Part of a small language model's weights: biases.
MLP neurons of a small language model. Each row is named by its layer, matrix (up: input weights) and neuron, and shows model dimensions 128-255. Each number is 128 + 32 x the weight over its row's rms, rounded and kept within 0 to 255.
After each neuron's rows, "fires on" lists the tokens most often at its 100 highest values on Wikipedia text that the model never trained on.

L8.up578 [176  91  82 129  76 118 127 139 112 196 135 124 186  55 119 147 205 139 185 135  77 109 190 112 137 123  95 133 147 137 138 116 126  76 116  99 174 100 167  93 101 113 162 184 172 143 189  59 100  54 163 152 181 119 103 182 129  68 108 105 162  70 170  97 116 107 103 113 108 165 150  67 192  93 178 136 143 116 107 125  65 138 144 138 144 170 156 127  73 111  93 131 146 165 139  93  83 134  69 130 198 164 187  68 157 143 104  93 150 135 140 125  91  91 139 152 173 166 142  60 120 127 149 160 124 150  65 156]
fires on: ".", "'"

L8.up1070 [160 119 143 173 133 151 121 125  79 113  79  94  98  92 166 117  72 113 140 117 126 146 102 161 156 160 178 150 127 128  93 117 113  70 115 161 121  92 144 131 152 117  86 117 143 143  50 114  85 171 143 110  68 136 139 157  91  77 178 206 161 108  95  97 103 144 128 196  64 128  92 110 157 100 173  19 120 142 186 179 182 159 213 115  84 124 169 145 138 110 131 114 124  98 153 128 106 104 106  85 150 135 119 148 165 113 142 152 125 120  89 117  98 109  95 157  90 178 144 181 136  95 147  89  87 170  69 119]
fires on: " ", " (", "2", "3", "6"

L8.up856 [101 112 163 152 178 124  75 106 106 147 117 127 156 124  96 152 150 143 136 104 183 116 133  93  88  94 143 131 111 143 187  91  66 156 132 167 153 175 105 163 104 128 117 127 174 152 106 170 134  93 138 183  42 150 169 114 175 159 121 126 187 144  72 132 134  99  29 143 133 150  74 115  92 147 110 116 130 148 104 112 141 160 128 102 106  67 120 133 181 152 136 111 137 126  89 118 138 114 113 154 119 158  72 137 104  95 183 153 140 138 128 152 153  86 164 137  79 112 127 122 159 144  99 123 122 102 157 155]
fires on: ",", " (", "1", " re", " "

L7.up784 [168 150 113 137 120 114  99 102 116 156  76 147 134 109 201 154  98 126 100 131  87 123 109  95 173 147 146 188 115 127 133 132  96 134  69 126  81 160 149 212 133 114 202 148 128 126 160 156 183 127 203  90  98 119 142 103 134 152 148 143  78 153 127 138  60 201 163  96 111 116 131  71 191 172 109  63 145 143 150 142 108 115 124  56 160  85 125  59 144 151 161  81  91 129 153 120  83 122  53  60 173  73 138 121 109 100 115 149 129 162 113 207  67 147  75 155 180 130 150 151 124 101 105 132 118 151 122 119]
fires on: ";", "\n", "\"", " |"

L7.up1332 [130 131 123 168  60 124 106 133 184 114 107 155 159 110  84  52  71 121 139 175 162 134 112 100 121 147 140 121 124 196 130 117 145 114 185  79 136 120 125 115  97 126 118 129 141  95 106 111 174 140 223  22  85 183 144 105  84  79 108 111 180 133 106 111 141 141  78 122  74 129 115  97  78  85 103  90 103  99  81 116 123 107 121  72 173 110  91 198 122 135 149 110  76  96 116 118 163 159 152  76 113 203 111 143 108 140 130 147 166  74  56 113 114 160 136 135 105  83 165 117 128 116 110 131 112  55 177  80]
fires on: " |", " the", " his"

L5.up1366 [160 157 121 140 114 166  91  82  60 145 139 130 155 147 127 147 126 114  82 146 128 122 163  86 115 142 112 154 113 163 166  90 137 111 182  93  64 120 132  85  95 111 179 181 158 144 112 156 100 151 117  99 101 115  80 131 120 154 130 107 141 120  91  78 119 118 160 139  99 102  79 178 120  98 102  86 127 165 143 163  63 155 171 135 121  73 146 136 143 185 143 133 191 141 160 145 144 115  99 100 158 143 106 100 117 119  91 118 158 146 181 142 171 111  73  48 154  89 157 103 168 133  75 184  98 180 104 150]
fires on: "'"

L7.up490 [115 184 126 122 110 178 156 113 168 135 117 157 120 140 151 230  98 141 133  71 127 145 163 164 176 125 130 154 113 110 218  93  91 146 135 129 163 122  57 153 109 114 194 131 152 183 145 149 124 136 125 159 137 117  92  75 121 147 165 100  95 164 125 133 155 124 133 129 100 118 158 129  89  92 150  64 163  96 149 116 145 153 129 111 142 115 129 181 132 151  55 141 147 143 122  99  71 129 130  65 105 107  94  89 172  94  94 126 132 142 121  90  99 124 117 139 138 130 145 137 161 154 139 219 106 142 138 103]
fires on: "–", " to", " ", "leg", " State", " place"

L5.up1549 [112 171 190 135 116 142  99 178 132 151 102 164  92 160 104 151 116 110  93 153 121 104 102 130 131 127 103 183 144 112 127 164 169 139 181 112 111 130 128 129 189  98 140  87 110 115  99 131  76 137 200 179 144  86 114 148 198 139 140 185 115 163 123  61 137 149 106  63 202 120 151 119 132 119 129 132  67 114 124 118 104 141  80 169 142 172 137 160 132 188 121  99  92 110 108 148 125 151  57 180 149  73 169  93 161 137 161  92 119 134 120 144 115 106 115 101 127 112 148 126 151 109 103 159  93 154 100 129]
fires on: " ", "-", ":"

L4.up1051 [ 79  98 113 180 135 123  93 107 108 118 147  97  91 100 182 170 143 129 148 119 143 128 125 161  47 128 111 132  90 132 141 124 151 147  96 130 121 157 108 103  93  69 164 111 151 125 129 149 164 138 110 111 120 126 158  39  95  88 204 148 188  60 127 107 165 149  87 158 104  93 116 130 124 125 126 187 121 125 133 194  70 138 158  78 170 106 113 137 161 183 156 169  89  62 149 123 159 149  72  86 180 188  78  70 177 116 145 163 135  81 171 116 184 129 100 108 142 156 172  74 172  94  65  78 131 179 118 142]
fires on: "'", " of", "0"

L5.up971 [125 123 160 115 171  60 156 110  89 202 106 141 133 147 125 145 164 168  81 143 130  88 117 203  68 160 120 155 185  98 127 121 186 119  96  93 185  78 121 125 168  84  97 150 139 146  99 152 135 168  91 105 215 148  85 139 134  86 167 143  95  99 123 145 127 109  74 140 167 145  87 132 120 126 119 132 137 119  75 111  92 114 133 155 183 139 112 111 132  81 148 109 102  50  96 162 121 126 126 142 104  98 161 170 131 150 170 147 115  98 146  84 132 153 117 116 143 136 150  97 126  90 170 104 112 128 103 159]
fires on: " as", " As", " style", " Su", " Mason", " hand"

L8.up1456 [117  93 114 155 115 133 110 176 131 106  94  58  85 117 162 190 161 111  98 126 158 147 116  76 138 147  98  76 186 101 118 141 175 123 105 152 110 125 189 133 152 159 123 114 104  66 140  73 146 142 146 143 175 169  58 115 148 133 158 146  99 109 144 169  87 159 127 127  55 181 113  87  68 100 170  70 203  98 116 115 104 136 153 129  92  70 134 128 116 170 159  96 136 114 134 163 107  98 117 140 149 118 131 119 101 153 126 161 167  84 155 158 127 108  98 167 134 107 111 133 138 167 152 170  86 171 146 140]
fires on: "1", ",", "2", " (", " ", "9"

L7.up1454 [127 130 161 120 109 156 104 124 177 140 111 110 197 116 110  68 117 137 127 183 145 156 128 115 107 180 139 197 124 151 104 123 139  97 173  79 167 109 134  97 131 158 107 185 116  59 135  89 109  92 126 147 131 159 103 150 111  78 100  92  57 150  88 110 123 110 143 114 122  91 180 143 155 148  77 177 164 106 142 160  96 169 151 107  90 120 132 160  69 116 173 154 143 140 147 108 173 144  64  95 121  88  89 164 107 115 129 190 170 124 200 151  98 220 122 143  81 126 156  90  76 169 101  76 139  95 139 165]
fires on: "-", " and", ",", " to", " de", " under"

L7.up461 [128 152 113 194 129 150 147 144 108 121  35 108 155 177 157 161 107 115 163 127 137 119  97 124 106 131 114 177 121 104  65  73 159  92 128 172 171 139 126  94 217 134 100  85 138 142 135 119  65 150 149 175 114 130 109 118  65 105 166 164 141 110 163 129 120 126 134 128 137 120 128 110  96  70 110  94 157 117 153 148  85 104 155 135 142 134 147 159 171 165 141 108 157 121  62 163 115 127  96 145 138  92 103 151 121 136 210 206 110 100  87 158 144 148 113 119 134  61 117 158 111 155 117 139  99  85 109  85]
fires on: "0", "3", "4", "1", "2", "7"

L5.up884 [132 152 100 179 118 114 156  88 112 158  56 187 133  87  37 102  82 147 161 122 153 198 130 115 119 112 181 153 156 151 109 137  91  27 110 101 136 133 121 142 139 150 174 181 127 184 108  80 153 165 123 138 123 113 102 184  64  81 116 124 176 120  87 149 120  75  81 131 125 105 141 145  89 175 131 142 112 117  67 140 124 119  93 123 164 145 126 190 110 138  98 166  65 146  79  73 130  98 162 151 120 149 119  76 111  72 153 160 102  99  98 176 137 133  73 115 169  91 172  99 136 127 158 124 168 112 112 126]
fires on: " his", " He", "st", " with", " |", "o"

L7.up402 [ 51  60 169 164 110 142  35  91 176  98 106 131 145 121 105 145 138  65 117 113 132 150 115 125 174 123  94 117 141 132 103 160 117  96 142  98 117 113  81  74 126  71 128  90  46 124 139 105 131 126 133 129  68 102 124 133 165  79 101 129 145 139 101 121 225 124 160 181 143 117 110 101  61 119 123 149  92 140 180 140 143  76 104  80 158 157  94 136 143 110 201 177 110  67 159  88 170 145  84  82 104 107 156 137 100 133 109  89 120 136 165 148 188  82 105 142  89 174 129 155 160 144 162 128 119 135 184  89]
fires on: " the", "g", ":", " at", " of", " per"

L4.up595 [114  59  90 142 123 150 102  85 168 131  75 161 151 117 113  84 151 106 131 179 150  97  83 159 134  91 107  65 108 152 143 112 113 157 174 186 149 166 105  98 119 136 152 129  93 104 171 107 104 108 135 112  83  98 148  95  65  62 173 129 151 110 125 127 148 170 123 103 144 124 163 127 173 180 142 170 116 185  66 115 144 213 115 161 121 115 141 120 135 185 121 117 163 111 140  92 148 209 137 130 133 150 152 113 152 118 118  77 158 118 155 159 141 158 146 122 149 157 146 114 135 123 146 181 111 183 125 146]
fires on: " of", " to", "ed"

L4.up403 [128 154 139 113 171 134 134 111 150  67 192  98 132 165  90  92  88  93 153 136 117 118 140  95 155 135 101 140 144  89  95 109 182 166 100  87  80 143 178 157 143 129  93 141 134 129 142 110 137 128  89 181  77  88 183 156  78  86  90 107 137 102  50 123 142 109 129  92 140 102 126 116 134 113 107 144 114 164 179 113  90 157 185 108 179 111 157 150 123  95 122  88 179 123 112 134 168  99 150 185 121 133 122 195 163 134 135 127 109 160 129 108  98 158 146 130 117 133 124 130 110 139 185  86 133 162 183 157]
fires on: "E", ".", "S", "T", "D", "H"

L5.up959 [112 107 108 158 176 160 122 109 149 118  73  85 130  91 103  74 140 183 144 100 120 131  59  78 132 109 170  91 169 183 150  98  24 130 122 128 163 135 117 139 164 165 165 118 126 171 125 139 127 167 121 175 142 102 149  90 123 126 138 115 136 166  97 146 114 147 184  82 205  97 118 117 114 198 135 134 128 109 137 122 137  99  91 135 151 114 127 135 127 150 119 126  99 133 132  80 134 130 171  95 112  81 137 147 109 155 123 129 104  92 193  95 153 114 122 148 113  99 152 101  97  99 122 117 173  87 132 106]
fires on: " |", ":", ",", "-", " his", "m"

L7.up634 [146  78 132 124  85 151 154 146 182 153 116 156 214 125  81 142 176 107 109 171  82 105 190  85 175 125 103 207 150 109 114 141 104  70  83 106 113  86 121 132 108 114 121 182 195 125 121 150 125 158 165 130 125 106  96 129 172 125 127  85 127 105  79 144  59 113 148 164 128 135  68  96  81 118  91 121 135  89 115 191 108 128 124 129  96 123  92 123 107 144 136 139 160 172 157 131 134 121 150 172 152 164 103  97 138 144 149  99 140  87 108 139 112 137  94 135 124 130 159 141 156 146 121 130  89 175 119 151]
fires on: "1", "-", " to", ".", "\n"

L4.up597 [175  63  85 152 165 104  45 113 134 161 153 114  95 100  99 148 126  73 162 153  77 115 125  93  95 137 114 186 124 121 149 101  79 137 216 195 140 160 125 141  96 115 142  96 114 110 176  88  98 179 178  70  74 106 154 156 129 117 122 149 199  92 175  94 134 178 102 139 121 121  94 109 119 173 125 179 155 112 150 132  91 171 130 123 125  94  45  95 147 138 187 123 119 196 176 122 142 166 109 122 117 142 164 157 157 152 108 113 152 173  76 176 126  95 134 154 119 147 127 105 132 127  89 136 139 157  74 177]
fires on: " of", ":", ";", " "

L8.up1443 [139 140 145 164 131  88 160 117 194  87 124 141 176 141 188 194 149 128 119 145 143 133 109 149 169 130 130 165 162 124 169 151 129  94  84 133 119 125 147 149 138 108 144 128 116 100 168  86  85 149 111  68 169  97  85 111 142 110 160 129 130  91  85 133  42 139 128 144  80 133 160 120  73 134 100 162 175 117 101 208 106 171 178 166 176 133 110  93 102  92 152 119 178 153  83 133  60 155  93 157  99 205 162 130 151 146 143 153 146 134 161  95  99 134  82 105  72  86 135 130 149 101 124  89 143 149 109 182]
fires on: " a", " A"

L4.up1365 [ 95 157 186 109 139 117 114 129 138 131 137 116 156 163  93 123 161 131 103 123 129 181 123 138 156 103  52 102  88 113 132 181 161 164 152 147 109 107 105 146 150  72 102  88 162  96 101 149 147 133 135 137 156 107 234  88  65 126 109 115 132 124 103  96 123 118 131 123 143 102 104 114 142 107 117 158 135 120 158 118  99  68 193 126  99 123 115 125  55 172 108 132 182  88  84 166 125  84 132 135 148 159 134  81 102 172 180 131 171 120  44 136 160 120 148  67  93 151 115 152 178 180 106 142 107 101 148 193]
fires on: " on", "-", " in", "in", " June", "con"

L4.up152 [160 168 106 106  95 155  88 150 111 112  82 197 105 134 162 139 144  89 107  91 147 135  67 110 201 153 143 160 152  75 112 115 101 130 124  92 142  89 133 186 171  79 149 109 156 148 141 163 101 173 114 139 127 144 108 136 133 182 145 151 112 112 117 125 104 146 115 133 132 107 184 111 110 128  98  81 146 141  19  85 123  82 111 155 105 109  96 157 129 150 137  66 140 131 174 153 113 137  78  59 106 144 130 141 157 105 113 144 154 157 146 166 166  56 128 186 106 120 178 154 133 148  77 136 130  74 204 136]
fires on: " |", "c", "cu", "cell", ";", "er"

L8.up670 [138 109  73 145 111 142 155 125  85 169 111 120 141 100 146 179 140 137 127 118 136 125 116 156 134 173 111 172 151 160 144 101 152 179 154 182 107 111  76  96  56 122 167  95 170  84 108 148 111 107 142 116 186  78 159 101  77 115 117 106 130 174 142  82 180 107 113  77 152 144 173 167 169 125  94 111 176 101 144  47 152 114 107 122 128 156 127 173 145 137  58 137 146 178 126 168 116 115 197 128 131 235 106 128 101  91 120 161  71 165 107  77 103  94 149 147 101  98 129 120 116  91 120 167 125 152 135 108]
fires on: "–", "-", " "

L5.up793 [133 127 150 152 166 146 108 114  49 151 130 111 104  89 169 153  66 155 108 161 109 181  71 150 143 123 103 138 117 158  95 148 105 153 149 145  93  69 138 186 158 129 163 110 121  82 118 122 126 142  97 118 113 189 210 137 108 114 159 141 121 113  90  59 164 134 185 125 191 167 188  89 148  88 132  52 140 126  95 120 119 103 120  86 131 134 142 129 173 120 147 120  94  49  97 140 146 107 122 171 143 156 119 100 139  87 113 185  85 140 171 154  75 155 151 135 143 135 140 163  94 146 128  95 137 138 104 151]
fires on: " |", "\n", " (", " Player", ";"

L8.up631 [117 101  96 150 130 167  77 130 124 136 130 179 147  92  35 129 129 120 170 151  85 128  89 119 160 115 151 133  99 129 138 109  88 171 197 174 138 100 139 131 131 109 140 149 178 102 105 120 138  92  98 157 155 181 212 142  99 126 179  82 119 100 149 124 116 138 161 149  91 145 166 123 155 134 130   7 148 147  97 186 124 114 146  83 167 131 150 128 153 150 108  60 117  84 128 160  91 175  64 139 121 143 200  97 126 173  90 136 139 136 192 108 160  93 161 114 140 119 126 206 159  72 201 108 167 121 172  60]
fires on: " |", "\n", ")"

L4.up909 [115 115 134 132 151 113 100 117 196 198 120 160 131 188 121 156 112 123  78 129 139 108  86 144 114 110 116 125 140 110 126  88 147 121 113 186 129 119  88 120 145 156 143 109  99 105 123 117 134 115  86 133  53  94 154  87 135 115 128 146 126 106 114 122 126  94  96 118 122 119 229 206 131 146  84 134 177 155 103 118 106 160 121 108 109  70 162 139 190 126 130 113 131 103 103  97 106 153 120  84 150 115 131  70 139 177 108  84 103 157 100 107 103 105 116  80 117 157 189 183 128 180 190 132 116 193 131 142]
fires on: " to", " under", " code", " Cha", " Ga", " among"

L7.up530 [155  94 143 145 105 119 101 130 121 110 132 156 123 121 108 139 120 216 205  96 104  64 152  94 148 130 165 107 141 124  98 129 101 138 108 104 113  39 166  87 124  97 174  93 148 143  89 139 118 138 158 112 149 176 149 119 164 151 127 165 131 123  72  95 138 101 118 182 123 101 128  63 177  53  88 178 115  96 141  89  38 124 109 160 105 136 138  77 112  52 192 126 153 108 116  86  96 135 132 129 126 106 160  99 114 171 178 105 124 155 186 124 121 101 179 152 134 198  82 126 145 111 123 113 104 126 115 166]
fires on: ",", ".", " ", " to", " that"

L7.up1295 [118 135 172 156 141  92  53 180  74 156  78 140 145  98 118 130 164 133 115  81 155 148 147 130 102 168 175 102  92 184 128 116  54 187  98  88 143 137  92 145  98 120 116  98 184 111  96  93 155  94 156 131 108 115 138 141 140 106 127 145  85 108  63 138 131  89 124 183 120 195 109 130 165 168 123 114 113 171 156 113 186 118 117 160 146  89 102 117 149 170  86 133 126  73  78 126 111 112 119 146  40 138 159 141 129 153 110 149  83 159 114  76 198 148 118 129 112 116 147 164  98  66 122 124 111 165 103 120]
fires on: " ("

L4.up1391 [167 142 109 134 132 158 118  99  86 127  92 185 150  63 101 132 138 137 113 114 134 179 110 127 141 146 159  99  93 174 155 146 176 148 140 102  83 119 186 126 133  66  80 168 149 179 123 106 108 122 164 140 147 112 183 156 127  90 135  92 146 140  75 128  88 126 174  94 142 147 124 115 136 106 134  75 147 161 119 180 133  58 176 101 119  74 133  90 208 109 149 115 141 189 109 158 112 175  60 116 159 110 155  90 106  82 117 112 102 126 157 142  94 172 135 106 144  79 128  99 129  96 121  81 192 126 126 113]
fires on: "\n"

L7.up762 [111  97 126 177 129 132 141 154  81 143 122 115 110 136 133 185 106  94  67 123 179 153 137 162 185  84 153 117 157 125 136 150 154 159  77 137  72 119  52 136 154  84 118 131 172  93 129  59 200 138  83 173 137 152 150  75  80 149 184 214 100 161 131  88  90 128 173 124  94 158 136  70 139 113 103 113 146  99 144  91  84  85 154  94 147 158 196 116 198 136 125 136  91 122 122  86 151 122 143 124 129 158 120 122 113 122 158 140  75 100 118 143 145 115 173 121 119  68 109 110 160 109 129 115 173  93 140 109]
fires on: " |", "n", "k", "'", " ("

L5.up803 [107 125 134  48 142  77  93 127 109 132 144  92 179 187 125 104 134 177 146 151  80 179 152  95  80 150 194 105 166 171 142  65 129 111 187 148 131 120 138 124 126  97  85  91 140  84 105 147 122  98 158 126 168 169 104 154 157 107 118 110  80 149 106 159 116 103 157 113 132 110 105 116  94 133 128 174  68 105 144 125  98  92 154 158 114  53 149 164  91 151 191 117 147 173 165 132  85 204 134 103 123 152 129 166 142 125 104 187 171 142 160 156 108  98 197 145 108 131 165 144 132 128 132 137 102 103 163 144]
fires on: " ", " |", ",", " and"

L4.up1334 [ 72 107 220 143  96 143 105 187 149 191  76 152 115 123  73  79 141 146 123 153 159 128 169 113 149 173 117 204 188 111 129 146 142 142 131 139 118 161  94 151 154  93 120 125 204 156 102 112  93 130  87 110 140  63 168 151 144 161  85 160 134 176 146 106 137 163 123  95 171 176 147 131 172  37  75 172  78 117 161 141 130 149 129 112 135 103 146 160 137 113 195 153 174 169  91 165  93  80  75 157 168 161 108  73 139  63 152 114 121 123 136  75 119 146 166  55 137 148 171 128  92 143 120 117 142 159  63 107]
fires on: " his", "0", ":", " its", " more"

L5.up34 [128 107  95 106 135 146  95  67 115 110 106 123 167 130 146 123 119 184 151 147 136 132 144 119 165 130 114 130 127 151 155 134 194  81 143  50 100 134 123  93 140  78 117 119 141 179  85 100  69 127 101 104  69 130  80 144 178 123 153 117 105 107 130 133 163  88 124 132 122 145 133 148 125  73  98 153  79 173 149 182 127 144 187 118 191  96  88 134 142 115 152 156 146  97 180 180 100 192 108 175 127  72 110 120 134 172  72 150 110 119 107 105  72 147 133 119 119  65 114 132 155 207 154 135 158 162 139 102]
fires on: " of", "y", "'", "ed", "na"

L5.up1473 [110 104 104 111  99  93 142 152 144 114 128 155 129  92 164 149 158  94 114  74 145 116 110 216 199 103 202  98  88 120 155 103 134 103 159 180 125 149 128 121  76 175  84  54 165 126 139  72  73 156 174 143 102 121 149 158 105 126 157 131 118 113 105 133  99 183 130  68  69 148 162 141 132  99  76 185 142 144  70 109 144 195 137 104 121  98 167 122  61 150 103 133 132 180  93 173 145 140 143 117  62 132 102 164 146 109 157 127 204 150 172 143 132 169 129  91 149 114 186 139 163 111 121 131  69 136  78 172]
fires on: " a", " (", " and", " of", " the", "==="

L8.up819 [113 107 140 180  78  69 102 106 126  56  43 135 226 160 132 122 129 133 154  99 161 122 141 161 134 121 116 183  91 100  80 166 126 168 190 152 135 141 147 122  99 130 138 108 121 148  78 130 118 159 170 112 149 104 106 140 133 110 147 125 135  93 119 158 144 144 129  96 112  91 135 144 156 156  56 163 141  90 125 133 135 116  51 129 128 166 112 120 103 115 130 123 170 135 141 142 165 112 135 137 135 136 126 183 118 126 152 165 125 166 180  95 197 168 125 121 102 181  99 174 107 155 153 140 150 148 129 114]
fires on: "7", " on", "1", " at", "8"

L4.up260 [112 109 138 147 100 104 179  71  98 114 151 112 124 120 114  98 150 125 190  90 154 125 123 116 110  98 114 108 165  90 133 153 147 131 121 139  97 136 119 115  60 144 161 117 111 137 130 130 103 180 195  92 137 113 143 196 156  67 149 144 175  85 115 124  95 158 164 124  83 121 125 152 100  74 150 163 187  98 117 136 125 102  81  86 155 159 119 162 135 110 168 103 101 131 114 112 147 174 148 123 191 148  91 149 127 111 140 156  47  90 147 159 173  83 151 186  84 140 158 110 126 102 174 111 145  85 135 125]
fires on: "9", "7", "8", ".", " The"

L5.up925 [101 116 127 178 153 104  48  98 142 127 128 152  93 130 158 130 100 145 111  99 186  98 195 153 116 111 130 182 130  88 128 162 131  83 114  27  48 163 146 134 126 124  97 151 132 139 125 136 126 129 120 132 132 196 138 168 141  32 184 144 175 195  98  92 147 189 166 149 162 139 129 133  97 125 117  90 122 144 116 173 149 158 116  68 157 122 125 173  96 116 104 182  94  97 100 139 207 130 157 165 198 150 154 128 125  68 134 150 110  58 125 152  81 126 129 148 120 131 107  81 110 173 159 116 119 112 109 120]
fires on: " |", " (", " Su", ",", ";"

L5.up251 [124 139 134 111  59 159 134 105 165 115 121 120 175 115 112 136 165 138 122  87 124  85 180 110 194  71 103  86 104 112  96 152 162 154 117 113 143  97  66 157  72 165 124 121 132 144 221  73 160 101 159 145 120 107 128  96 149 127 119 169 169 157 142 128 150 111 145 115 107 114 139  91  94 130 120 100 135 124  68 142 132 130  74  67 157 130 109 119 115 103 149 137  97 160 127 123 133 174 153 109 104 166 143 158 161 165 100 181 121 142 182 160 167 128  81 107  67 155 113 124 172 155 131  90  57 123 175 136]
fires on: "s", " of", " and", " |", " the"

L8.up1286 [147 112 115 151  76 124  84 163  75 137 149 144 103  97  85 124 122 114 120 142 161 171 156 108  94 187 109 128  98 115 107 195 103  92 176 139 140 109 126 117  85 153 170 153 137 122 140 147  99 110 123 101 117  88 170 143 115 126 112 134 122 121 157  63 148  99 139  82 168 184 119 161 165 120 143  84 112 166 135 109 134 105 141 112 126 143 127 171 145 167 213 201  66 116  55 146  89 191 142 133 121 165 134 106 101  57  63 104 121 187 125 121 119 206 170 160 170 133 166 115  99 129 135  72  88  84 157 135]
fires on: " and", ".", " |", ";", ")."

L7.up1021 [ 74 116 117 111 162  99 121 134  89 122 204 111 137 190  97 163 183 142 106 151 116 104 103 103 103 154 140 131 105 177 100 132 159 110 200 183  80  95 182  95  90  42 163 145 128 111 136 159  74 183 120 134  82 102 119 145 101 105 163 132 119 128  73  98  97 107  99 140 110  70 115 140  85 151 128 142 115 143 118 161 212 107  99  96 218 168 165 177 148 113 163 147 145 201 167 144  79 118  84 164 122  89 110 202 135 171  85 125 168 100 203  74 127 116 111 129 146  81 116  77 178 109 121 152 149 129  96 122]
fires on: "'", " H", "but", "(", " ski", "ym"

L7.up1091 [130 115 124 155 143 158 130 163 151 111  92 151 154 168  69 104 159 139 109 159 165  48  97 157 107 126 166 126 154  97 137  89 123 165 114 127 134 157  87 148 139  88 181 150 164  60 134 169 107 121  64 126  94  85 169 189  61  93  99 127 165  97  85 185  58 121 171  93 114  79 150 133 138 169 129 117 161 154 122 123 146 133 106 219 148  82 116 119 111 136 126 146 165 155 139 160 112 156 163 129 183  80 144 156 109  93 174  90  99  45  91 158  97 150 114 151 146  90 148 131 144 108 137  81 131 166 181 172]
fires on: " to", " would"

L5.up375 [148  85 157 115 110 116 145  96 178 116  98 125 170 224 169 157 145  79 123 184 132 152  83 156 165 116 169 165 144 118 191  99  90 144 103 136 109  96 119 167  99 174 124 138 147 103 137 135 135 144 153  74 119 105  60 111 108  52 164 131  51 110 116 150 102 156  64 171 168 169 148 128 122 143 158 183 147 125 136 163 117 162 140 105 131 101  87 121 149  73 113 124 141 126  91 104  55 132 136 194 139 181  98 108 197 114  90 162 165 186 156 133 132 145 143  83 132  83 117 141 106 104 112 136 160 160 116 137]
fires on: " A", " H", " St", " old", " a"

L4.up136 [135 121 127 171 112 155  80 139 111 113  99 134 125 131 102 133 195 123 129  79 134 147 147 183 147 138 211  91  50 209 142 149 144 153 171 109 151 111 125 145 142  87 169  97 168  95 105 178 149 111 106 200 123 149 192 142 112 157 157  96 162 125  88 124  66 135 176 167 134 114 137 124  92 102 134 127  96  77 105 144 146 106 143 102 148 110 149 100 171 118 120  81 118 100 133 107 121 191  84  96 160 102 130  70 134 143 130 133 101 146 169 128  94  92  79 136 137  90 118 125 130  65 107 178 140 119 114 119]
fires on: "\n"

L7.up930 [117 173 133  87 107  75 127 172  90 101 184 132 147 140  96 148 109 120 133 131  39 109 157 134 162  89 114  98 165 137 147 149 183 137 131  90 175 101 101 190 104  89  89 164 142 181 141 180 145 155 135 143 191 143 109 122 160 105 160 215 128  82 121 121 155  92 123  82  76 117 140 211 128  99  87 223 134  85 115 181 143 147 130 157 160 125  66  71  27  94  68 193 110  80 104 125 126 115 151 109 114  99 149 163 122 138 141 202 142 138 119 123  92 108 121 133 152  79 136 131 127 126 121 101 113 101 169 151]
fires on: " as", " As", " an", " un"

L4.up376 [112 140  83 153 203  76 105 102 119 150 147 157 141 133 138 119 182 111 186  99 145 135 187  98 106  86 121 186 142 142 127 120 113 125 167  95 143 168 201 118 104 162 151 122 161 103 195 128  95  85 150  99 112 123 150 195 106 122  94 125 134  98 111 160 171 156  80  90 132 134 148 115 168 109 126 103 149 115 158 136 122  96 154 154 158 144  95 102  69 146 121 123  99 145  82  77 109 166 119 176 147 181 123  92  71 119 174  79  72 188 137 219 107 128 148  96 102 149 184 148 172  94 223  75 101 158 115 137]
fires on: " of", ".", " by", " to", " General", ":"

L5.up985 [120 119 143 119  75 109 142 155 128  78  72  71 118  95 159 164 109 104 152  52 123 156  87  79 102 125 120 173 146 121 108  84 171  99 163 186 147 150 100  76 128 128 152 104 113 161  69 124 153  66 101 157 136 174  99 116  60  92  77 156 175 192 172 180  96 147  79  94  75 144 176 102 108 129 185 157  93 128 166 132 193 139 115 145 151  99 124 159 150 142 114  77 189 108 173 161 101 109  93 127 113 121  93 124  92 191 154 115 164 171 132 143 150  91 130  92 112 112 174 154 155 151 140 136 133 159 161  92]
fires on: "1", ".", "2"